Part of a small language model's weights.
Architecture: LayerNorm before each block, learned positions, biases, tied embeddings.
Training: a variant of Muon for these matrices, 460M tokens.
MLP neurons of a small language model. Each row is named by its layer, matrix (up: input weights; down: output weights) and neuron, and shows model dimensions 64-191. Each number is 500 + 25 x the weight over its row's rms, rounded and kept within 0 to 999. Numbers have three digits each.
Before each neuron's rows, "fires on" lists the tokens most often at its 100 highest values on Wikipedia text that the model never trained on; "fires after" lists the tokens most often just before its 100 highest values on Wikipedia text that the model never trained on.

fires on: "s", " of"
fires after: "'", "List"
L3.up523:502481493470510487500443522492504523537544461506506500492502497542441542489502526499466494512541497513492501523510503472510508502508461501481428435506484520464496470479490432511523468508454493484515495466475535475481486497524537489499452541495474503510505493499495530499517508520529464487507483510486489465479481466537478497517526486522529516501503543507506497501521463474486526502493
L3.down523:575483464493510492480503500515522561548501461538473459536494486482477497484511513544510499497530515522491491543533502481526514487479472483499540501471490498472477533510502512521509485524470524447547516476474488535515467478490501574503463477518489456502491500484481489520484508513503496482501518486530546485493510512548442493501514513497524493509474536514537463468451473509519527502495

fires on: "=", " not", " was", " were", " later"
fires after: "=", " was", " =", "'"
L13.up576:449482518478522467529450491501496523505505523520529524492495505499487496462531463489489491494511506539516508518516488480502508526469499469484556499482495519479482521486450473535492501495550471492571496506508466536415531503516532518525488477540490518508520522478510501536499490507486503470539456474521466470447517434476512516474505497501482478488493459498519498508513496498513498517487
L13.down576:492505456481529511474521498554530502510523505497579529510501519521537536518498491477532483503501525488492498532508500494483486528485456502527499488506504509491469497483494516470555474522492515468526526465499458468463505516531515487479515516513502521508497567538454528499513511506504529498496501479510489484429566444500422459519535492468509493526463505481449479521511486488487489512523

fires on: "-", ".", " |", " \"", "/", ":"
fires after: ")", "\n", ".", " votes", " Majority", " Density"
L12.up250:504463517474525505484477532463529504463519448493504500521484528470508466539490490466509538500491487503498508493461495462478486512562495531500480507498529506476501522530486511470500486522475491469502475495504502507490517474442536508487489477502526476524504535470522507498474477526452474487504464485490557490521496468507521440526454471502511511546475566517554496519471469519468556480520
L12.down250:510527545511519439469516482491523519521506477506493477479480465481506519513490474503466521484511516511528530536461553483513486516524524502516392514488493517468480498481486526493479508508500507476515547471461475524517500503495506559512523512493472481510479544503496482521510487493506499519567492536506519477510447509491460501514486504499506452498529506508505519496442483482480473477499

fires on: "-", ":"
fires after: " 2", " 4", " 3", " 1", " four", " two"
L7.up619:449500459484451510505526429499515489513458487509483509483477474557491504484533520521536521462495504519495501521519536512497516466513497506499461506510546513450499478472482497520493503493543476493501538522549497545503468508490523450541502516488540496492534503493471487557541472500552528479499514464520505482500449476480467544525468509498518536501477479532517503533494478505487485532514
L7.down619:493532490504516502530514485486471464511486539513495536485494494511502478553492522514472503479445540512479525524505483502513523475483524528533498472528536502504506515476461522478513468545520463509435483504473502491546473497472504528535498487473485487478505540478506443495523575500471497532527484484478488583494441496440467521537509464515493548499497465515513514490490476522448490484503

fires on: "-", " –", " hold", " ("
fires after: "|", "\n", " medal", "-", " Summer"
L10.up535:500473499445535468530511543500495500497458490498541501466484485497465540500473523547476473483529474462511532499519493541545468519527476506484490494561540485494481448508489487485505565525526475470486495473493492482525549524481468511500490527489463484522513482530534494477476501538467501518514454486474516517472509505511510503502538559509537541476536532501531494525482502506490473484476
L10.down535:483497516508524504532518452487486499486464461491468491530464523476507494497485513526491460510504488503442433475539529537480506501500492463460507511553516450497474501485515523479524492496500521509486481471511499514530501538562512512499521510519464543507514531543534486494499550427480519496497499472519515461492502505513533522512534539449511574525468516555481497498500499463476498527506

fires on: " The", "The", "=", " the", "."
fires after: ".", "=", "\n\n", "\n", "-"
L2.up311:524527473520504503489455458491457538530544440526543520460511497449493489516451493507482509499439503515515531514535518530572488500471516491518506495500446505466508499492457526452500523512466482514505496513521518553506490530486483553461487544528518499497488484500499494453515526474498482477517437516513528508479502510542477468499494525494536519515483510482485471494492538456493515498469
L2.down311:470522474490481536528500517496493503463489503490533545541511528474502509475512514476448526439495552496461520496493522472514510457526497499502508554530548515488471491484503496450478479460498476508538510499516470498490513483544475453525514437513501550483512467522524501496517479497469474509454492502493515487522508487456511495481458518521508481490495492544540564523481506496490517495485

fires on: " by", " 1", ":", " 2", " 0"
fires after: ":", " Succeeded", " Preceded", "|", "-"
L5.up491:490489469445493521498492542473535515531467473516546497494486461524557497512494519536500494511511495463489533479484518484514511493507533484508481493502536501489494521540485503478491493473528485496540534462530526522442522517506520459464427474510499476485498565519495467440504512544510505511508463488468516538496478509524498500501506531539540454465510490492518529477495517505445535525501
L5.down491:474501548486520517483494471477513520501507480511504497492492498478549477472485480532484500474540503479483492530504472537489522494491507517481519506530512485505458574495552472506472539489451517471511545487471500483510529501513505503443506486502522462425486496476481494496508472488494492445514516562520541502477481496480520534481502515495478420510508497499487530517533489533484468448475

fires on: "-", " |", "|"
fires after: "\n", " Team", "\n\n", " Candidate", ")"
L11.up212:486506542487477513515507542525497497523483498482474456547491478465508486450495492524507501510493523477451508514511488467513506430548517513477522495498479494510500547506496490534540485515508533501468457488521491488491514524530528509522492478474504455478498514478522526542490498449503510504539493507527557491478528503504469481457484503521505509489467536506528497509518465503483540498478
L11.down212:483536494466552522507497552491510511518497502531523513548518524505484455509488497491492479548468508504516514452472480506467492524497505458525503522520478497552434539500505544497465458473506518443479494540476481520529531499515481504521473484535493547500514530506494526537449480489475516490472500547452464450481481511475497507487484478474485479495470510481494537513486493488517490535539

fires on: ":", "-", " 2", "|", " 8"
fires after: "\n", "|", " Country", "\n\n"
L4.up571:536525503460469492484522513493492469494482494489474515466538482473496513505506501512467517505437509477499503493525480468565504483584514518533497504478494528497529496548488485519525501505483456511506457469540507488494530462492490488456489542490480529494495479510514509510484520515494523501524490485488550506487507468480473484454514505491488493479513512466500463462519481489482555520489
L4.down571:515498545488468448507470487511498500518535456510503515544491539509530506451521475488516505521527498455562519494487505501539495466510516517507575501504479475491504469475577514496471497495508544528506470494474464444488487471472508507455483471559493499481514479456515486450470477477506467442447495553495530497486454498523505458484498495496500489503507507523523513534490498505551478505467

fires on: "=", " of"
fires after: "=", " Player"
L9.up248:546515470489544471481490520477482455520529497515475501534472499496492486477546497486506475474497496505490555534517462483521525517480498493482467502448507483518547488482468487519487505523482501488517487493524499437476531491501496502511473550424526510507540533516515480537497516485523508507506448489477470496482513498504548476524558480476516526435427501531521518551471521539512488473470
L9.down248:481526506506514505497514478448444520495501535553546517499504505509536510488536517514489468484495484509514510525489498526492474514505479523467527476525501542504468500526521489552563516516454454499480533507484497484522466445545495488529472525467507547522492545465554541503512457460494500461489493490501489481461562482522500534520522500510516520481530524532443530459473497510530505492523

fires on: "-", ":", " for", "\\"
fires after: "-", " al"
L14.up459:496530486480499462483483509555508536479495506478530487532530486496471533515537486494499521492481499532455458466490473493484519506484483476522450512495498514480519476518546476516514513522554481500501513502523551544494513458499540539515541532490514488528534512532533512500514494531511477480495472533547518508458481508499480487505502483512478526512560528477526516521501519543504504533477
L14.down459:491489489540472453482509483496513500508494531502547500497497541497486496551500477550455509492494566487491531472480485497427479506481517476525484508492497521509502519478503501537516483494499529576488522512512474516502508530544484506467499493520493487513524536489492487539511451497465521498477503518500451470462487497523512489514476493504539467518478489533530498485499500477490497498508

fires on: "s", "'", " the", "t"
fires after: "'", " O", "in", " Don", " in"
L14.up468:506511517539457484499450523514470535486492500513522516452494475495482575505532501542515525482506476515450458504467495505449490511506511504506535473467514488504472489484440509564513446480488475495508508476474540506499551489489478466501502494519519467510498515552488510477540473463464469513478465489542519481488490522500501554465525482498527507490531533524520482478503499490471523533498
L14.down468:520545515513519516503483543522483505473483473509512527524527471495499503478518533507493522473484517528457526549540532476517526470513487493513512469500466532459486512554510539479529527470495477509495530481521548474465500462511493478483503508473573510486459551518488505506474507451472513500519512475498512487531447519510517496476521472467484532527466516471473489497490528532494543473542

fires on: " with", " is", " \"", "\"", " has", " however"
fires after: ",", ")", "."
L9.up535:510511493488514517466518513499485478523479458519510497455486479515504487520480500486522517487465479513517480529472509467492497507524469543544456461531529480421519508545507486495515534505509500497508487529561501486457496490477520531492493487476457513514454517486502527466498470483522490498512505508485533452500518510511519465545452509463547519479503523516500548518501501557481502467535
L9.down535:453487502487514500476536504491515525494476468489506522506477527475464502480470477484454498450475472541514560487525462525505500514519494509490482483484540531487495480510476522439508509558505489512462528479464523509493516499509475526527460490466484509530507501486497512541487469521463508481522533494492478481461480484507477525512549463475518519515534534502492497558506522488498527560506

fires on: " |", "|"
fires after: "1", "\n\n", ")", "\n", "2"
L4.up373:497516562556505504500487531499553490519493490455536523549482498499493499459504502447466503496482517524461500486465460448445481505523472483529483530478478545525522519488544488493521502529525496556483491487478511538503457466507470501514533474507519567455469499486487480508448501489526513478495528499491538498507516528503521479477505506487484493476463527496466523537478532477451459499495
L4.down373:471545512545498502482510523492542506493509479531478501558491475494497463466494481474511520494512512506479474439522516494455525503467540518476531499504459505518514533492513482467471439524516515518486506487466515507522460480534512478516504455473495516500483511498480492495487476496540499500463549475505529520493505503522504484533534492534517452487473555485467517488488543493507484495480

fires on: "|", "-", " while", ","
fires after: "\n", ",", "|"
L15.up186:503505522495436529508488498479497483540506536450511479491519496511462474474470453558479540496469475478491488545540492492551538519533485498501502518474527514497555475539468488531468478533516494527536502473536486526503510482516481479491512499473479478495505501510507508452508509525437500507491515512494544527506482494468503469547538480513518506499513450449486511485462499485530509489495
L15.down186:541526544510487497459537496493498501498508502498454520496498483464496456433506497482484486506521479503502517503461500507457529508512519483480475524517537556488502518462497448482468496513513464498461470519486494496494471486485477491553506537504510525529505555506502471547445510519471508470440499444526502476482536502500554507470474505452533468495509521506498537523528501554511487509526

fires on: " |", "|", "  "
fires after: " Votes", " Party", " %", " Year", " Date", " Team"
L8.up631:482486535484451503490455577518509484527538510500492489550475468445520501458497461491482517513463490514464498500541495465465530497519524471472493536441478523523528510488503480545527493465511486531553483493483503510530464497495493489478493515497491536487497491499516502468500519501522466479485515464475498492479529477499475464491507511523482499449497520494498520524495480481487514494543
L8.down631:468529574465502536480507525481501516528510533521494527517469487497487440459462473498500553486494491505504507499504510487482513526519495493488541519537488497521448529513515525494478475509457531493472500516457513502536463527498491507539481500535455465487497553495528504553459489525524497511519494491485490467506528552479527479477506501526494459475501543534529496550463478501548487469531

fires on: " He", " he", " It", "\n\n", " She", "="
fires after: ".", ",", " |", "\n\n"
L7.up445:463525483493525504492445497479516467488516519487494540514483544504509542512513521484499484496501511496440483471517459464509490509512512518505485521513516484528505510466513475459511476510511466518547508527506542464559500506499551506540500473521486490504492531495512485528502505475487498490511503477488498504523514466499492486534508435520491488490417501520491546526493521454496510465491
L7.down445:443431481500540517491541502539509453456505487484474517487490520511505496485476502535480521513477491522485506525474524476472469523496544476525500473517532566495513448503480461466469468505492490487512489534506447488484463467509517529505487536495450528549485489510489465510468522492516519463544542533468483486524516501527483489550493508532486513510489471528489497498433506509521502488457

fires on: " \"", "-", " ("
fires after: ".", " |", "|", " -", " Al", " and"
L19.up521:458493472450508461506476522523492467518497528537521497491503491504472510522484474509476546507525501504465490508548466517515522536477491509468488523486503441485493515539464480471505531468529512472458515501519508500458554501483537466475496525509484494528461462490504525504510505466514521503503505499560503482552532457525483477509499533490523512527507515494506496535489527533488493565500
L19.down521:492477525494479494507515485507509506475502538495503486511565486448521503520493518484502485510523498479515528519546519472538500454507493493518549479466513528524498496499510502535615513542501499490527522483507438483517497496513530456493485500494484524496489431463528463509532468491504553454481512490479502515492564523530492555481515519506521504493544507460466487484477459493498520511519

fires on: " American", " Japanese", " Asian", " Russian", " European", " Canadian"
fires after: " the", ",", " a", " an", " |"
L2.up564:492501480499535510488491481517467511488515493479532516530470479527501491490496505478513489519511550534483526491493483536517545476521498504535477524462464463491429480506492509478511486511532530540477521485506501513498522518481506482529540480500475547528465509472502486443488498471523504483488472465497534555510497454526468547485497498482491514505508495530504476481500540503529465508497
L2.down564:493511534506515530492478462464474510480479514518505510483443523500467504498514476523495509503546543523516523511502506479513469481466523521509485502526469444488470476503508514541511485496536547476479512468499480456495503497530494525558482493506497501505491493496508463488437532499494455530487499529517488512501483456566487546536505498503475468532481479480527490503551529502451519513494

fires on: " the", "s"
fires after: " on", " the", " On", "hi", " to", " at"
L13.up436:494485503513481500532456524523469500470514523529520501454497500510467513510514506513534485498552436547491511491511497555457464486487502505521525449507500474529478537502514488468500509479465543506489493492486504507492502464522540497455497486515497489514492558505499476502480499531538514513507499521552514523465530495538526519543493499534492474516512487460509490506552508510497463498461
L13.down436:479572544560517483501513474472510506511515533457450468508516486516506521536482523476519479488458503478517523489525513517491502505488486493465503496500467487474477473549493505539513484537488507524490471490511491495491503462477499495532487438498531508527505534521466486544506470528514492533494472462502517475424492519504477448498492467533546498481481489481523538549522521520513516530508

fires on: " a", "c", "E", "g", "ud", "l"
fires after: ".", " is", " des", " was", " "
L12.up608:494538471491510471521528502511524486513533465538486522493500524536522535493486499512483515492470491467489513492550515503549527513512489501495507459507528463519502490545520575503455500515511483511480475476508523530455493484525537477519448479476475456540500514537479556475488494509523529515462480501542500507508505494471480492507480508494435525506493534480503464496509479438485489514470
L12.down608:510525527535512459532472479510522501477487532507485532461481486524476491496491489475510510475487492495484476501503504476508465498534547481499474496504480494502447524467478488472471550547542471507514490485454522467484471568536527530506473478504533536507506490505549512503500549465509496453513467489553486484474533545526496496457540493510492515514524520515490495458516512525535534513527

fires on: "la", "|", "sha", "a", "do"
fires after: "-", " co", "S", " pil", " st", " Inf"
L7.up62:483504553521429472524513518497525533506487484512516513490501476506518487529506516508497559501509492463470563492499527506509507502484436487520522511536475488464509503432546515473542510520515521519506496473493533516453527509519536464465487484475490456436491496464528490455512540572496504494513483506499496506469515500505537537494514519484520497523488498546511485503530468514496519504476
L7.down62:494446482521531528523547524502499469536478465530483508497458519491465465489531488508515508559511487552527519491550488534546501487514504482506529503495488542476519475466531481518474511507475499473536479494447466501471503517515487518447523454501478533532495496524500530536492493493505499511436532461500500490506465481489528486507499511504473510498494483484484481466488496546494510487450

fires on: " C", "-", " Ed", "19", "L"
fires after: "-", "\n", "\n\n", "|", " John", "."
L15.up204:498504492521520490502494507484479495508492466511524481473512480483492494510506464500527512507480491488477465493534478483524559483565492487520521509529531527479505533513559558479464500504499503515516524498519501539465522469521526521489497528515514473480530490502525485492538544483502501509476487487438472496437528472491499532524524472509470466476509499490548481474528491543511479520497
L15.down204:515538546477484486509497511513478493485496468493497494535560518495440461478523531573485528490529473505495491547524490472515490475522516456482476484470466517437466501470484530528483501526514467547490537457518502524519466464466515546521523488558500518472501516502515467501529488466483464492561493516471491470561508480483496520471465490532475518489479507490516486461494515460534475534523

fires on: "19", "si", "udi", "age"
fires after: " (", " a", "–", " Sa"
L5.up318:470493508494518492499504513550521508496527500534530486462511487518485511497505509520492496488493482522462521514452458456488572477498511529484497506504501494497496485478497527543460451541493488473529496505479540490460492454498508527499487473470482536500507481524534522546518485496475457461488528482535513542471533500515538480497517469502573501490516542525476485488453511453471511519501
L5.down318:520496524488489477477530425486509520495527527521512506516506466479545531545504509530520537443494523493509508516505517497471482488483510450520482522465523480524485473489522513508508468506482495500515479487493495494525496449490515500485501491502499499478495520482497509513522450512472538561508458508507516494446527474493518502558505493505537537537442483515556468466466490472485492524477

fires on: "=", "s"
fires after: "="
L11.up354:507506488482494531532521469479463516479497505474500471462486485528520529538528470535512540488526504489517520526444519493500510531480488482531474494497469479517520517520538506549506498497456500460536519485505506484463531509530473514449498505498516498538453465476565497483518504508456489514488528505500464486479530482487494486490470507490539519469510510524516463534495562528557498477451
L11.down354:455471490489538495501484516503441464483488530546487483513522507483461506485489486533508480523488525466488526534496491518520518533526485510491549507496491498485536495475509488522546466507493506557504483476487503520472463494510539483455498503468503495503521482469518512494481485488485510546545485466488509503505550458522513465543502512532522501471505473508521545506499448484498481532498

fires on: "s", " his", " her", "'"
fires after: "'", " by", " for", " from", " of"
L8.up152:465470514519504508461472542525555488490523487523538521461513504481519533486458524509527503505505480519479495525550482497495523498473472522499487458497507479497476489522496500552513478471493472527472500495491535516475482529458502506495469482448504503534486481483480481519536467525474506451524488536551484471512489528465494489504512503485485493482477479449548496485531492483518547474504
L8.down152:475502496517535469494527515535487514478471485504468510496460513526516551533545532464491493524513506508482498535487521530513497497462544511533527472511478483481503502477507471454492495500527496478533467485479489531545514517512489458481457472469468470523491525491540503521503468479460501508438504517503488503513504512471490477482546468511555513495478508499482473559452494499503509484506

fires on: "."
fires after: "S", ")", ".", "A", "D"
L6.up591:510487521503513493482491460468497512538477457454546523524472504496536493534471512508492497526460543488497505528481465492503469533542504497509460489515500477431512519512474523462520553530477469520500483541541470505480498521510586491506513531507507496535467522499524522546474483508531424492522487490480497468529510511539474456503494490511471490480460526529482492507487499487489537494503
L6.down591:493499475478450480533505466500480520495466470483451500500496477490462486551455474503546519502517533508506538521514509492499467513477507498469504501494499467470531509504465512494517527531565486471509494534489481509539497488493488523497512474494524482538516482475534541492445468473519486567531503457463512490536442513534479503480533500519491531481486485472464491522467498470541497501520

fires on: "=", " =", "|", "Species"
fires after: "\n\n", "\n", ")"
L4.up210:519464517521496524521479492465517482485513482516538508494503513487519528465531484485508479467466553491445527534447499496516456486542501522507506489501478489459544515485550509477515510485524485526517468431489490475527478446486482480512526475507512515529495506520497518524454518472505478493502486495508518501511520436477502489502486505475499489495508458476495507489490481475490515545447
L4.down210:461479497534496475506504493502510483471502486456494479474522514516515513525496454500506480492490507491548492501487484518543446487517544563487542522529514526510528511501524523506508517540540523494503506449526492478476476459482470473506516517549509507485481515462499510458510500480529504495476511532501511524520456475486499523477489529463516542537512496456468498494494489488504483451474

fires on: " However", " but", " A", "it"
fires after: ".", ",", " (", " \"", "\n\n"
L14.up525:525508496484471506499493513473534496479524519532491480492497554504468541502529554465491509518488518522471469489482486447527513498541491516565472480514464528477513520460513530510493530507512522502511507527498502490488534512515520565476495446559483512503489506534485457488513425468503515497470476524508491499472480491506501496468508453494509532515519502513500511483515534515519534481481
L14.down525:494531501480537478490467504504493506484491497501501510533459475475539463486471493467526523529530489467506482468481483494514448518508532481482476480446483487541478499511498471520504462476494551476536480507471495510481491542486477440518496477451449538525505455525528497480512490531561478492505476536498547495474540456553511507473512500518533494485493501495513476500485493485469470517501

fires on: " of", "ur", "=", "at", "ta", "Re"
fires after: " one", "=", "No", "List", " One"
L4.up32:503468489471492491485487444510542458475486485534475566478484505555487531496522502509518468485523492529509532470498467513529516532535463512464466482448509485476518498494469436507491503486513510497492516485462514497447527473518518498487491538494548499522548493514480484495485490547523470475528493481492488479489518485515517489481443476476504531533446538528499492527472524482490479484465
L4.down32:521498510461530557528512546467443560520528456508523484537465496502507506480501529511537459465488518487504495504514510513531505462490494517471553501532511507444536489514499513492483489492516521521542475516483480487542541478482524508555515498504511530473475508481529495500511490496458507520504497546507499503461536463510493514517511499559539528493487525511486499525458453498531475511502

fires on: "-", " of", " ("
fires after: "\n", " University", " high", " Summer", " an"
L11.up542:502486497532494534505498518546520500518490519504478505465520441475498466529508504521493528496477466501487525494514487489508486511480459500469550521518479558502495503544465519540474510520464506472537487517458482479537541501484505459515518472478496506498542489488506455492508510542487508487533497502479439449481526503489492479462525486448541486462483543511492525507505503473502514519500
L11.down542:465436513510521516470520504534461482526511506522502515495477501523549471474508524495516495488461532483508474485557517486463486522517496546493515521528483494512481505522484521511500513477463519490491530474486518500525519486514471534500485496537484483531499529513551486462495481501465560490494492510562520478456522500525506500525498516501506479482507511476507479533451478443522536503541

fires on: "-", "|", " •", ":", "s", "vi"
fires after: "\n", "-", "'", ")"
L9.up417:470492540468506505531497503502482491524501511495529520548498516515503510541462533507491473501493511484515483493494467500513507494530497501528508469490509479452531482513471495513529462529475494457463554515506525513515533525544486549529469508535475505506458481497490534499445517487518511557527451479464547436503514536484489482503456536516492507443502496418499465510502493458491490506525
L9.down417:466513518506471512511520490565512526472519500525474471496503539495529467492493460514517495475479510524482471496515509464480545545500528461511492551509469508507476456468521505433492500512558497486516458503509488512503496521516448548509502493502501448501495481510505504519511504484512521464428506452483516516503517500503470511482452483482490450524521509531485516517512487521508509458521

fires on: "\n\n", "\n", " Released", "-"
fires after: " =", "|", "=", " |", "\n\n"
L8.up395:458532510462521471475464515441498490505499491502533491474507481485457524518503508505446502469510496494468506463503489506516560502492502515494502456503504499485511532506490507515533462507550472510520450490514482506448529528472517497502496488477535483535537503516459511483547514482538491494518480518472436491492526447485490497528459521494496490528452502470519501484473566511516487475468
L8.down395:527506524478545504495503479515464502472485489454430504498497458490545491544465499487483449510518487470517475474480520483468468525471437502511528499510522475503490477512481485534519504514510520506527568508554522458514462484453505519509520526447520495520469518473529460493498515478467501487474474524504477540478549526523534499513505498497479479502469505502511513527497434482493505475521

fires on: "-", "\n\n", " code", " votes", " Time", " time"
fires after: "\n", "-", " Total", " Running", ")"
L7.up43:522476479491481478520492533534480551501518475471529517514470463496528519526483554492487489503521515480469519506469481478528486493546508506491520492485487537487519454537506533505512509419526495504539530489509484511531526480462503467484530449481483518474527466487503498446493484532529505496532505499519539508506485498471483485495506534521505510454537513523490514526516484491465548476512
L7.down43:464534570445538467510482521476504568488479534510470464500476522516517462514502490487494501481488502487515480481523466477517508559487451486492489493533458468513458498486505531457492527486458538517463516494483479546489547559510482477498505503502508526513512496501513508516501500479495491488512495492505498468467556504489514526490472499510481454501499486531521478482512516504544491457535

fires on: " |", "ila", "re"
fires after: " %", " Candidate", " Comp", " Year", " comp", " Season"
L9.up146:537493549461460496455515537472557509483509501524493502536514438556485490470514449473466504481454450557473522487500514463476477552532464499522501499514496506450512523521495459486472517472474464488472483492490500488474510496513508510508514529455508524473494560519511513486463489496504494475510466526484517531491535488480477463475508491492462515521463501472488490526520501500536445508525
L9.down146:508521507535516480508470525486517480474513510467492537505509505511475473485522476493486493505474501515521497502555501511518449511520475510460524531490498433497471522522488489504496477502541492530458493531511470489546500521533500532501510498502482484485493511533519543525448470536478515439505522467483487461456548481491516507471513534532525497524449522499536503519525522511511535495499

fires on: "."
fires after: ".", "S", " Jr", "D", "A"
L5.up608:486511498460523449489487478485532490544533518537517536505525482510518533511503504462509529517489530489483489488502487488501456549497465509494460501491523472530546503488511486479448534535508501532490494501512457508544481493537526474519480533497501492510475457496486507533472439497481444495493482515493495522527486518515509489469491476493483495505469554517477489492485479496517536502485
L5.down608:483490555505477504500476447511499531472496493467524516477500467500543500522484490480496528543484501499526495536508462522490479489460506476499497509488466491504515484498478535464513504484561481551488495496476525470502535499488516500499538530488524516495465547509510530553482529469466496460522539473496512493529460531531505525491492487494470496521502522489501515492504505520507490484554

fires on: "–", "'", " Dec", " Mar"
fires after: " 3", " 2", " 1", " O", " 4", " 5"
L5.up304:508448497475464492513520489495534509533482523497495517522499533537476514515508465547481463474548513489539522497473485482523543507548453519476479484534522560455479495486515493497488519490465481495510518540492542492487514491514539480473430525510507519508476442543489497508477496513495534525507492492495506466538525490478494468527449501471468552496499518479518484498499519488503490545501
L5.down304:512521529506511475480493487504504523526495454508487499502477511501521478487500491539524473508486494484508460503501469480526520499502470513488538454484508469472438502500513511539523564502512511467525490514479502506525508493501501575504485502453491523518511516456479500507506518502534515469519511520578502540488454510503503551506515536517463478484498483550474503462480472525495473472465

fires on: "|", "  ", "-", " name", " as", "ript"
fires after: "\n", "|", " |", ",", "c"
L14.up494:507524516541469485512478505505462507510476469514451505527532497479454502513539486495488483484512516466454507513501502473522499479520516462459515503459504483451543515534474500472495487486513496488512491505476518550521476442519496492491525483491462466522509533497510519509522533498475521476490497489501490496486516507502526486442498525524474508499529526500494448460542485494503505474498
L14.down494:531481533490454557488466539521528513498526492480459501519497512485476456487487547531544462515507501488495499468482466488460521479462509531487489535499521527485494495496550500476501502537497530449528474501474492495483462514488476534537509442462495505462470517487528517511464547509554499516499498481499523485491500492505538504526485430526492464495491495456520521558538499502504533559507

fires on: " 0", "ll", ".", "se", "rm"
fires after: " |", " p", " St", " ski", "math"
L7.up535:521477495517534524501482476452529473514528532502487510524494525517492520505526444519501536508496524473523509510497456501530469473475480483501477546498509541544496512528571479497489477539476495479473503437504497479467523504482507543520445502501503526505520506504487458493522493507445494457539467494505478514479508509507482486456494486529531502538489470500499509476498514526464477472501
L7.down535:465504497475507488529487495466513525536481509560539501503488499496442543502530530479461506463495470539480517487502478463489517500466445472521496494533491527520484471533497507502540495481487526530497450463449492493462509524527449524505465500479486476489519492521508529512495479510556485458491495525505486476510520515480447452516509469502473549537557502537461514506517506532484488504503

fires on: "-", " UTC", "um", "on", "ua", "fo"
fires after: " Al", " al", " post", ":", " circ", " pro"
L10.up49:513465481486525509485499484497533447531528503533525520507506536513480482501467500490485513506501452506485502498502513494505469507486480520510542538506531504547481538548471471488499510511457513523470481495526506525526523512517487476469474511491515521460549506550492498470492504499481477513511516505526503526526463521493524535472507535515511509479442543498490510517524485559552498502519
L10.down49:508448502483474506493518536460510510497533447474502545499524494459472480488512557515502502511500550466506473456517546491498514493497479489474476497483481504526520474532478485507495508508503521481511465462472460426538505508493488504525474485494558482548511503519474546536571503530488519476487483489519493495514485451460544517472502501508504466509512470505490529503505523502550519482475